python train.py --intermediate_size=768 --positions="alibi" --init_std_o=0.00391 --init_std_up=0.0279 --init_std_down=0.00226 --lr_mult_down=1.5 --beta1=0.95
MLP neurons of a small language model. Each row is named by its layer, matrix (up: input weights) and neuron, and shows model dimensions 0-191. Each number is 128 + 24 x the weight over its row's rms, rounded and kept within 0 to 255. Numbers have three digits each.
Before each neuron's rows, "fires on" lists the tokens most often at its 100 highest values on Wikipedia text that the model never trained on; "fires after" lists the tokens most often just before its 100 highest values on Wikipedia text that the model never trained on.

fires on: "L", " P", "C", " USA", " L"
fires after: " |", "N", "L", "20", " G", "&"
L15.up610:156137175154115131133129120160134113135146146123121127120117100144123127110103122108094100138130106110102142105122102136131123103103117134175119117180148097129117106131107166177158153132132138101100140115168102151144107121133124142143084130113103075070147133114144130109141119128101149108131131079126090150140109122137123194083126125102168144133093120139124133129159086081156123091150097140137130178137171146089138116135157157115109137165176125138108087149130120120152180183115154094141151145116110082149125156116167135100142163136104137166106115137131133136125108113092184130

fires on: " ", "erv", "d", ".S", "40"
fires after: " |", " Res", " ", " U", " I"
L4.up531:132082120135087160086145122112118139109145149154098114095126127107149136161107126108138114121124150161114167151123124137122126143104137117126132104137140118117138124145111158158105190142082100154070127125156114117121099176112178182131162132132149078147113122137131164132166132115133191102139137135150127100189108123117147139106096126104143101120110137109133086169105144139144128109148154128108126089165093127087119107141140102099144119172085144167149170126120124106135140145124140162105159151133121126121125137108199104093134145132139117111120140161095103118107095130179151137

fires on: " |", "1", "ar", "B", "O", "2"
fires after: " ", "\n", "==", "==="
L6.up661:099091108111182148138132129116137146149114094145124090136139111148098111130101142155124107151125119138125105135138126136105149168115164081141122127103142115117138159102106127083139107137126122079184131141133141093137129135134111134126090137123101129195142198148108124149140082129142156168133104105098144140140095077111136109109131147138161122141124134146157109156075122146101133143101104118122104160139086147113091184078134109123133141144156134133138130163092071104095080145103110115149149159174111161141134131174129105147149119119135129155125127123086125183119150144132132119

fires on: " ", " of", " were", "with"
fires after: " in", " ", "19", " there", " ("
L4.up409:124119155125086167159087170099113144174103131142153095162108105126069108097057103143090137132159119134109122123152150105135133167095164151122128114151139141134149106184145096125114127133120114152119168124107104156161134135133156119138108125155165097107113128144166126128144128120153140125170130098158120155119143158104102100120136132108116097087162148160118115146144176139168106103157130115174150128134150132135127131122140130118165082135124143107156126131102130156151134160155147113141098132097125156106111116061105124100120122138120151121078095154148138112101101088110091151

fires on: "al", "i", "ant", "in", "le", "ro"
fires after: " H", " C", " c", " h", " p", " d"
L4.up629:102156104120130119172118103151172138129136112100123130137124125151126150112105119133121166181145110125155134097149115122067115108126141129142129123136135097110145150083161106161116144118127130064116128133151145148181113145114162118138124095111135137149110144110137133129097123093173161151124125097207125137105133120175146124117178115091163097129141129181118115138148118151163152145141149086110128112126116148094169139111092125181098128147171136102108127081076102100151116153136146127163118111126094110143117124120143101088138115107119133143147117143143164112128160074106104105

fires on: " ", "19", "20"
fires after: ",", "In", " in", " ", " from"
L7.up582:107114137087138147136127108110126113171145149134137169154139116085108118146094145125181132164136163148102160127149074133154128095105131166133127123129098104125133108126125162100157142131145104110143142172150146136159126120120132126137132105093140102098108161162133059160126115129106113102135161147132155112104127141136145173176135137110141116084137105133091095106125138160133169142132107116116122103107125086147134111160101115096150133108130121102156103129099115091118120136111074090079092119183123119135131138139150146120109148099087200131124137151162112119173136171153117153

fires on: "19", "20", "le", "ess", "18", "an"
fires after: " ", " v", "th"
L6.up348:128128158091180139099168158107092137132082101142126164105136120114137120088123164133167177107095092094130114147122096146143123099151130140118153103168106087071102106133121091141121133158095112108138122152100149120099130161146133160167102154156103137106072122134141124159131142160105113111176143140125138144120145132166106141163146090128156108089113120122165147113115143126107143162120146132101142128145139131152144137090115115158111144125090126089119129126129119167122107164107146129097144116148139109107155114136106136075128158137138202155152071118138136088156123128144134135

fires on: "20", " pro", " agre"
fires after: " ", " (", "oc"
L10.up644:152119118113105102117102111111081125119100123135163157084114110127160130165132127103142146170147103132065174150140112143168120138147116126174186097140144156094134163115139191171094130116135144128137142124113079090124130143146123151102164144113148118130091177102164161111104141149125139139146127088135139116170124142103155136117129133082131103077137107162098133158169119098146098156133132132150073126124131090109114111143086134146131122133129127101098144150091128128097134126144154123095144133082122136091127126071119137119105139134115164123132108171108144144145127161132143125

fires on: "at", "0", "5", "11", "r", "on"
fires after: "–", " G", "G", " Th", " g", "per"
L4.up377:137111143119136160148121152166142138115131146136128130132148125120123104118168126100155150113104096083152147158144122101102115139128191114159145110131138116105186184153084113165127127105136157103130156110124144137149111085160109137135142111135105113156127107124086134121156118107161145132121113069129130151115121114109129141158123175133101175140132084079125077138110140132132148106178132156139109086124069127091141089093146145120130115133128167098166102154126136115074103108157159121142146136171120158120140082154143120105098134175134134109115118172121098119155151124147115129

fires on: "us", "ut", "o", "ab", "and"
fires after: " H", "c", " C", " c", " h"
L4.up110:106159160143128131135107124092148127148090121112123123124096107101116152128105123146130157164106136155134107115118136111112151123113123094079143153108131132115150129126103168160120159141133156128140147158162168138189137138140123132112130129112150100108148190139154132108076164080124089083140127169167104163103097095125158132094115114148113140118094120138146159079130099119143142127121122115119109098097125110154109156123143146101120173130121134093126129157104147106125184148109078148146103110153073109141152113150192138095136126126135196127168099099120110124123150116135123115

fires on: " ", " |", "u", "w", " Jim", ":"
fires after: " |", " Y", " O", " —", " was"
L6.up152:101115146104153128121113123174132175123099118139164082100141191161152142167122143113136155111122101116116132076141150148160127123115144119110179114176138118133125119164153145115127129138074156145122115098080135138132098150099129184127129133138132164128094079141108114130068116113129116121120132158160103143149137124133163129158120100098118133162117132117135110135098129115142150128125152115132126132141149125068112169135152148141137089129209090161135128112113132094130128122129128138140140124128155106143101110126132116082095165114100134181112141126084084176116092136126141143

fires on: " ", "–", "19", "-"
fires after: ",", " in", " ", "|", "13", "00"
L9.up21:121125154085148125135087117107146151169133108140178107155132099124122172138153095154135111144131122101155123119159104159162144152148153139147137157148136119111131134084124132093160106152156100168149164134125117155117140134106144125097158147098124132140121173150144169161160071122180142110130140126124185127102127101099141101154126132148137129106126115126157143152150139145171112123128168138102108157090143121082113131167134130105169111145097116078112137139126089114100127168071109119123102101140109117088173100080158112144125130133108093144134114145105132112081107097139141127

fires on: " ", " −", " (", " +", " $"
fires after: " |", " /", " of", ";", " was"
L14.up392:130097091081142126131125120137097139145097170109125161119106134112165122134114143103127147124086089112126130112164125150132166111106156109146097149167159110150098151143117139157139117096129142161125112157114102110136149084103105134136130095154165136132177116147096106076163155110134105113117114176152116155132140129128169096118121062167136110102122111116088085144085135140150112146117171104141138139102114146146146127152114105141145118159113139171097141102170092095116132118099121168151196105106109116124153162161151131115122115111115163109140129140186148134108108134134143122

fires on: "20", "19", " ", " Website", "18", "ess"
fires after: " ", "-", " in", " v"
L7.up21:154097155121166156159154176125095172105127113142163123118120095090128130108151125122157120118129119155118113150136124156153103087136144119082125144127140143102135133115122119123092155118144089106110148134085171096117124154108133093113104130110072112178101138106115145131178158161133153147096127149111168138123124150146128159127112107172108177128130136094115108155090122123173122118130158131138179151098134077140125127116107168139129106112118145079139136113126096089148146159110130134114128131144110088136108138158129116169122127131149146166135124158114140078087122089162064138

fires on: "ill", "ach", "ess", "an", "ay", "est"
fires after: " M", " m", "M", "J", " qu", " b"
L3.up612:148132119128097144151096131165125156114116151154131114111113135108144144126154131127137117147124076083108122165084092117109112112159115169085172119119156111118160132161104150097170128106182122105138137132122158094139170138103130095130154120156124125094068146168091116113094100111147128121092132115132100175109143129095147157112112102140116146137120153114131113114149177133143137099103180144136139134128146112107157152138142143162077146119149091142113106100118124096108125121128125167097098128151096161180156151107132157117161134180149147098138133123100148140094151139138143081

fires on: " ", ".", " |", ":"
fires after: " |", "1", "6", ";", "4", " "
L7.up338:102129095125125179085117139129122118092119131118148128074179118160137075129131145107139099110117140138121141123108097132119135099125134146128102166117099101146084128092092099127112096112165147134129119155063115102119101094124128125175142153134122097122102115133141152118165163098157143140100114122122136164117164143104121160133148094119107144120150126139153139155116146107156131132119181120153098152121103157098195141134100077134108094116149138124152133120144140133131139119125113113152147093146120173128140190154158132091121124156098096137133132084122172120167153132118192136

fires on: " ", " −", " World", " My"
fires after: " |", " on", " of", " over", " in"
L11.up366:137117147140118136131151136116051159115130140087084126103129151118144135130143153106154154125151109143173141114147111147134166164147137087160154163118170095102082144117115152133144119118126124147129115116112142131154141120139138152094132150138124130120102113150117131144140143149138094110123147087095089139098109104091125121156128132164067048105157092098159136169111123141125067081138100136129154150129098105163161149103151125138172107158118160169127092097121116105138120159111139130116118134162152163143127111127180117123151152096127110131135131134099122157159087122131128104

fires on: "20", " ", "16", "19"
fires after: " "
L11.up423:183101164089148151152122100085113115142122135106102096124128146155107123150128107110153125081064149117110140162176093131115107124112146131133175157108131112151125139094121088138157121145138113104152144098162180163143132118132150102129136172138108136117106149127163178137125120139148139161063124120117162094112156149103122116130121152085141084112125160128166064107119177090125150125143138120128107122134158080135107143173103114112145149112127139115089161088128144139131150116126114160084106101124137106136134153153093147142132124115132141108134145109120097133164133124156143155

fires on: ",", "19", "20", "18", " of"
fires after: " ", " end", "16"
L11.up325:141128162120105128123108141124093134157132095127137167072119157133143153081104105107111137137092082107165152117122129137138142152110126126118072143117101130150123122109136097125109107152082127130096140158138152152144119112143136130159138178090154111108158095100095128164124149187136141147136102137151140119122147107127140165165115166142105150118120128135124147156138105127096143157115184109154082105142143112136192140129097073113117199137098101108149098134134144154153130168137141148105135113089136137115164142097106111159084126128162121125147083124118132104120106129143128086

fires on: " ", "–"
fires after: " August", " March", " on", "On", " July", " April"
L16.up373:116102137139129123149129136139061137158088092100093130101147135159106064149093120145145116119137127139132148143120088108121144121158149133074101154128143108127066157153127144136142152117047130137135129175166107148149158094099113123133112142120157135096084125129179123141109129148138111117137129104116102121108114110105121124109121125121119113114133143146189127081117105120118115157152154086111139145134119116212125129150093155115139116141189146114142161114125154128147178112141153124081147117118117135121129128091133135109144125138133112113148112162078141154145133144113126166

fires on: " ", ",", "."
fires after: " |", " number", "On", " On"
L13.up406:130078117133181147111128137155068183127118138131135161096099138129106202150126139117136144123120137074139154128134094142124110124120112143102107143134117118125100112125119134163088148121144146148134107165118125176127190103103134149118126140132167105150153089144109105111114164162130106111112141143142095098094130093152132141103136095155102120087139096125126083159107109116095126151130131126138133142121145170183091110153139138157118167095177125160080144092110131109101117110137093139141118093145161129127159133139130102131134133086159114139110171125171124152124114144146154143

fires on: " at", " the", " number", "2", "3", " of"
fires after: " ", " at", "ed", " age", " the", " to"
L15.up592:170099172144108088122155154131113111095111139124125105123114147143083123125123134132124124176148087104131120082100078125106106103115151103158105143133078123086153148129137107118168111136133156097101102127104143130121134091134109112122117123126163112104180108126111148136130149121069136127111117138150120119120118095131150153091115149146161173111148108144143050151123113146114111114146148105134112139126180140126176186125089112122139129106144148125117118143124139129132135129172108138131142142148123139128172103120156092150111182116159115073188122119167146102154167122130148145

fires on: "ed", "ac", "anc", "or", "ar", "ch"
fires after: " m", " fin", "S", " pr", " S", "-"
L3.up767:123110116119140112124135114124128163077139142148116115154137137133129129132114117119158144150124125148120141116110135167139090086149151127103174080141118127153194132143128100114070142127157147088172108162090121090144120102158168117154114110186097149072129108118128132097138134151147109078148156134146093127143166119120138132120170119138146153106158123125126149135088110125133094110157135123141106130114125180127145167148095101172112129116113121099141097149119099086066145146105123112158128119137141138111137099139148088090150114125128124122188136110125164146085102127158107165

fires on: " ", " b"
fires after: " |", " the", " a", ";", " for"
L13.up729:145156118104144204123091171132085125151102125117140129105075113137134130111143118147111155145135126088131094171152102147120135138147094120131137138091140124178148098143126143118182158132102129154124161108120131141119157141150122097103108153131088111115167112135151119111133160118114139129110133116133135191128154122074125196103137124118130080143130109124135125099124180118193132107110146085135115170124129140170106138127129145104141111140131139109087130115147088101124112107131115117137146167117080108188155129146156090125117125130121116147105106164124104134083130167145120131

fires on: " |", "19", " ", "F", "R", "C"
fires after: " ", "==", "|", "===", " \""
L7.up291:151133148090124128116169107119168133149146099119188103146114080099107172124127146151142106109098089129092086129145117102140122145127149129123136167133171104110131117123127126103108146104106115091141151150121135080154085096115102108102122144117155134153128191127103098156140155133155071079111120122126175146132123128127164118137123131112151168083127091129132098162119181155128110134105124175118117125115119127127131146090139102158102138142097124127135126102102120135161092124134148106129157097154137137104143172171127155143143130110141145195139106141113137112114148155149105180

fires on: "1", "0", "4", "3", "5", "18"
fires after: " ", " h", " (", "10"
L9.up619:121158158104180073124130118104144126132097091117163113157176161116128169125149121100177133139129144143162090109117120141103118104105164103115149121137160114166149141101164144126115146144116128150147130126155171098135109171098155126152116117099114095115103144130146171134099157115118151148124115094123154141146109153100079140090081117099147116151173132113128101147123152126134093087114157054124123137125109139129142123087135099161128125118135129133144144145119141160132145107120106164134099133157127104110170108126157138121113165198127142118153140119145130116131123133063122078

fires on: " ", " m", "-", ",", " j"
fires after: " the", " a"
L12.up214:102156085098100115130134122166102131126064138163112116110121118146163088135173161132123139122115138079160127138105114108109129112126132138125156130155099137123120118109152133181191134144106128143112143134149101160069156112149135156134126152134098095070149142148162121111127148111121119149129091095160181136146121125167099160080124108107108136130116087136122153140141149170140171098111094119146110143129070124113094113154112146117128104092102175094108156137123131140111143115144076101109123163162154133148172142100102141132139150150132116142151117111115124115116128116156148158

fires on: " |", " ", "A", "0", " |\n"
fires after: " ", " |"
L6.up620:121096118084126138118135151120110135167123096107141137142126113123119150124106147108145141134118097113079098151110088132107137119122144127144117098144142137169103120138105160112140107134070143152127136129114181104129147131134060113162114137127151165126154102171132156104146170152121138167117103122195105172085126120129103151124130148072084157142094109135105133115144135085082157116150158129139086153130104109138199123106132160113093103135161107123148151130152170127128130120127111077135129153119115139115145180168172117120091138128119114116165114102105121113131134139126110110

fires on: " "
fires after: " on", "On", " On", " |", ":", " July"
L16.up226:163102194122085083140154132131131158140141134156118157113122140158116130124112133130136132123140152106128143103132124112135175130148099147085082142135118102139139135116150136139131143097130128080133154152115115123125160127121130133106120118145153143130128099178078140155113178170132133086161117131129146154136137119114135153084091097136150129124146107123118148130054132085154103125107154113128098125128128141183084152153107157179166152155142128154147113139110164095151128147134142108111137135131116162148120128075112075143113127094102160139098091139147068155128118112113176105

fires on: "20", " de", " bl", "B", " De"
fires after: " ", " \"", " to", " a"
L14.up141:199149124085157140085105174124123151117132091111108190126115112149137135081131084115135125098148123120145101136092110108093134112143146126136131096122100094131106162160127107130117109157119125117182098133154116082115160121114120113116094125083096167143125158113140132148141160153137103118136125116142108104137119124128143174131131134079145121135124121131155136141130150111101167170137148121142103148172135102112157117167146164111129148123150140117137103136142121147122132148093130095162077132136048137156126131169118137147128167142141111086102116140135131166096112161126136069

fires on: "19", "20", "es", "ess", " ", "al"
fires after: " ", " T", " v", " c", " t", " in"
L7.up445:131168181120152133157096098097086127159129109130146129144100136120108130109158121147195139113126140114125079134143159151106101146157121134145130112110117131116137133094122117151111140099107171112126173105125122090160119114132121147103082112175114108147126112100155115141096152123153131126132099145158129117118137116118169096130156105160152112095160153117156141113154135101159071147139146107162120147122159104126197139127074124157127124152104151098074114110152099156125121182092110118114109116105097141160160102130144094133171154142171147131158145125097132110117120092116116145

fires on: "20", "ar", "le", "15", "h"
fires after: " (", " ", "–", " \""
L7.up264:123131137093172182091126143119099149148070121104111113149130134126135101111135139133165129164153090092156102146142135134094121154112122125145156130125088122120158122125143137124094135139114166122168095150168158124129138129116126140113100124145084117167102153102156156133116145169145107123074093122118147145091099155121126153109118138084153120151116169170081104122144126117118144135192135122117163142138162107102145123092129097151124131081134149097076087111130108149110134133113158133152132141168145154103120115168101139167085144158097132150121144111105173140106102091126116123

fires on: "19", "20", "le", " She", "17"
fires after: " ", " in"
L13.up494:157135144115119133125121173146141125142135116159127137166134101096131163094120136150146143130141156114144134177137148104159097154112139125163118138122108050137151071113141146114107124153157108127172137119171133108129148077092077087151091126142123093161131140134143104140134093111141154152139169139131126144093098139170184134132186162108132102097175082108140111132155139111130148101114147130151106128155163110127128126156099081136153124090131149105118142085101148103116119178100117083155142127094093115105133140118126136114116128114119157107090126129147130150117121105137129162

fires on: " the", "3", "2", "ix", " |"
fires after: " ", " in", "a", " M", " at"
L9.up91:087080142142119108105111058137150109172134088115163182131166107118105109106167144161143127112096100118129103126106122161110121096107128143136136107121104178123121116096107113120115110138152120138119141092131167081151123071153100156100112130138141130099131136139138149134126132093134127149106149137157101102097114135106132122148111123132136105111157104132157121173066125132157128116123117095159158132106159122147119120159090124138179092067123139138180149122122148101103148161143161152113147134128156134095122148127168111142114149114163116139150081119136098094151149142117129078

fires on: " ", " sh", " prom", " −", " expl"
fires after: " |"
L14.up328:127137120103139121128154132095109150158126130097107150139141140146106158091086113114181172153074113134159132108124075118116127139122116121126158129123156130148117129114126126105134148113111150134075110166120132127105112135111117091084129083139179121163140169155152132139150145085125150106132153138129132158170120143109128130126101125151129158106083100130134099110105108149107114111083118122168107213110139102126156145138175085140162137155150142152125144072117078133152108148107114142118134120140110130116107158136205130124138093111121158153147142108130148133130096156091125114

fires on: " "
fires after: " |"
L14.up310:121120120084127122144117133077114099096117161145149132108111146118126145122107157133133140077095101132192087120134060174148160161135151083100119093133105163148100144081109092138149109146115117179148104123141145124145184111123167127172133106134136097141158122132164130119146111114128143104120167147110152125121149133136143127157133111117107162104188070148120111131131159101134136116146140115129140122126080123179081115122156159144119115134157118138102178125123079081143144126117127117101099091154078111133145120120142130134127124098138122123135170101141123158129124123117135142

fires on: " |", "|"
fires after: " ", ".", " votes", ")", "0"
L10.up680:129137104097137120134114135152115105189093140133163126195127148132148111118127133099099112146100097124145157137126143146130139098124183114152117149136128129098150114125092159166140155136156145109123145115133132093119115093122107143140134142128110131122134136126129121139122129127140129122101146130090116185130139169108147077179152107114145123123135128119138162117075091151148154162151123129155146155115132107123110148119166096094122099111140165161142132114101137147196118109095149171142117141120077175120128180116093103107125107120133106138160027122099094148119111126137144122

fires on: "–", "a", "CA", "ac", "E", "at"
fires after: " N", " G", "–", " Th", " St"
L6.up12:126113149168113165153120146139100176131075109166096103092102196126120097136143119108151132156120130117113122142118108142121138137159121124133127119109158061108146159130106136171113153141159119117167190187083145117124113101084126106125135153099146087146159114126139133153095114105154146157121129084121109160128119171068167142138115122114148147144121127109113118125080090164164150128126105136119131160135140117110121112074111131103155128095131142087145134149159114130096129148128126155099118118136134084121144119129116152147095120135106126145137128139142151134120174151120154075

fires on: "19", " ", "20", "ag", "ot"
fires after: " ", " v", " V"
L7.up314:162159142115140149160105133117120118106112136093139151126107103151129102127135103156113098153143154132124107165142096121118128106108127153107119081135126138098117120142112179133132131141101146143151144115133180116078144159147119126158119147153126119123079156137086093123182161151125149109162139163110154113133137154101161112169127084105121153114120161105099184142096145144139107111144135172126120176053175133121121107106102132117141138130070113115122156151129113125127103147140103141126125151127112115128098138133058087112088111113127156145115150118168095100183143123114145131

fires on: "20", " Sy", "50"
fires after: " "
L10.up426:207116145102165123109117130112146110157127139127161114163115103152128169119104150140157150159148146137100132146167091141125106152097123107102144108078118120130111142133128111133081111152100095128120106155161177128185113145140149155141133125134123136122102144136111138143140122159128138152095105119074140117139109141134143176099103135115145166111163134138144130117120132148116130105137113130158099131151075080139138080128091128126191147122133098106122156081104165103099096153098110162094120119113149111079103127125147170167138100142130165105121096137133092148120102166121121126

fires on: "1", "2", "f", "3", "0"
fires after: " ", " (", " S", "s", ":"
L9.up193:120134179118108106108085083135068162168143107102107115072125137127143114163182103111141145119135128090107086118121147133114097103118164108141161098095108143121145168148171111107136115128121136159135157129141115109188127128122106122143135115112150149133130135142161132140158088111126158137101103170168114128111178148124081152119108172111157139109167144134124114169124133096108158129137139124113136107156129129161141176136144148110150131115118119177128107156107160145107146147119123120162127142095119102111133164115129142100122130145069103134203111103118110107129116162134126114

fires on: " ", ".", " '"
fires after: " |", ";", ",", "16"
L15.up691:128127129131172095117111132128099181133133146115178145102082155185138139137153139125122151087166090086142171144151106163095162133102122134068127147131144125114107126129125155143116187114134172145091129137145085151156143089115108086140105109152137105132122102151117156127132098104125144113076157114132151163129140091115134108100116155129124139122157104134116137115133134089159077167121132132123128136105138124124129123149118147125192186162134077145100129104106097084127131111122105179145133087158138132138116148111164149137122107122107110120161158120109126118121102140117132152

fires on: " ", " La", " pl", " Ma", "a", " New"
fires after: " |", " on", ",", " in", ";"
L16.up754:141111163148158148082098122114095146113096118115127180102120109137128141126089142150113156124131135110104111168085119120122102088122142136105071134122112094127138106125155127106163154122152166171112121147129134130124159139097130118138164135150138097119095117129173138112101146115109089108113162158090176123100152083143149182149145145162121137096137118095112120118183130143124161112109179122134124141124090129099144144122148183145149132130092101132118128102135116094154123122115091152095170129122139114191119127112156181140129143083123167125138132163110138146149135095089135113

fires on: " |"
fires after: " ", "0", "2", "1"
L9.up258:146163108108132146098083127119123127143114094117171088140137117132133125157100146108122145131115169154132167109102140113140137108136132113119113163112118131121154134160112157118157184160144148142085151111108143111101097143153115116113116148120146161124110151138083097112104151125125138145130117150103103166130134158157127118171138175086158075119143123092098134145107149138144118185138152108108141159099150138116142143137152158143132096133149132138143138121130144143088113102143178146118133119157092155110114136133123109129151155111141125143148012122162094108093115136144186158

fires on: "19", "20", "°", "u", "′"
fires after: " ", "–"
L10.up403:119133153139163084127148168123112118120077087091122172075097142131087119121088150174128130116133109141153096152154100121139070097124138133118122097118085101162135145122126118126119126133108082134146090144123118118125110125144130129174131133112113182148102111096132132130134151175148161146149119116134133120103080103133133122167192093122140149115125147121120115097109148122097100101126164107139084159137122125149137138159070136123129146137140150141090138131091110121157126174175146137115125160133124118138136128155146133145081141130185164118169136086114112126111123103155143092

fires on: " ", "\n", " |"
fires after: " |"
L6.up669:152112078103153176150159117135113111163140139106108105121097182116150174156104136080144165121166103139122158121153096155118143143161133100111147115136149127126105130150119122100112143095073144110122139121139107147122142137137118168132111119163165115132092105130154167125115101103126098109136134132074126117153134112078148072129175089120116095154112131115106136162123163135117138128155110090129126106135092132112116122117158101161159087108124144135085131133102102127179155131135085129119112130169148093166150157125122117125122120129151119137123151109116104142174114156112077178

fires on: "19", "I", "20", "n"
fires after: " ", " \"", " the", " ("
L3.up579:136164135086190151134147121095146131079143107150162156120077100117112086155120098147140140163102118128110090108126112139162159136146151133096130100168157152124129178127126140115131118163128180133121106162133123082132162168119115123130125153135143136114089123081153111187109118112139147107109116122118113102156132141125118160069085154130091120154132164116132151109108150134157099085125155179194111115130140124102098140112104111128121130118120130079155130113133113153125114162155153125097109121167095121167101131155119089120142115133169120119126098110126138122134114140132119098

fires on: "ac", "ir", "ec", "yn"
fires after: " m", " S", "S", "R", "M", " B"
L3.up473:141083120134116124119090105133105164120180125145137157122161144126188161105133151139149121103115124113107141132124136135157179093145101130101183121052155155120129137186148117101121133159129117117150124117123163085099151105180126115144134136153140140136141130089108128100053124156109170154135149129100122096155118126120131103118154169133139098080129093127066133106142124137166119115134142132130116131094098128105176146119110077139155148148129130136157114125112140130124142149127098145147110136154109133127086080152115110148126121137100136111119161131114129101105114079139109098

fires on: " |", "20", " the", ","
fires after: " ", "–"
L16.up146:142134083148160136158116118130094162112125086136118154116088111143189170129120100119094105111088139116134135136150146082106126147095109137086148107130111145139150153128137160108095168138124149090155133129110121096119105137098142129111143104077150130115158163162137130133145123152122134123166122155146124148131094165145165154102183131091137126122151108176128100123145100131104123147162052144144089131145122127091147116113100092111120148179084106131118112116124113158119132157131116142104137122123109131133170138101125109172096127141153196155105078107144108125148126123145134129

fires on: "20", "15", "16", "13", "14", "17"
fires after: " ", " ("
L10.up518:147159149105156126162133156108124124173117111087113131121101117118094178104128129109135107131106105138137116154108143109149102131122119136119162093135111125148110092151123160131150154182134126144132107171157152138152092183128111068159108141114101092134136190137107145104155112141108153171081126126164096123092099127133124120124134137074120140113118172133140083154119117122096112145157133129117123114180133140143124128128153078119105161129126176124123139102113165177128104116111148105148100142102132118147133110162091110120114149122131126133106117101106132162119094100193154081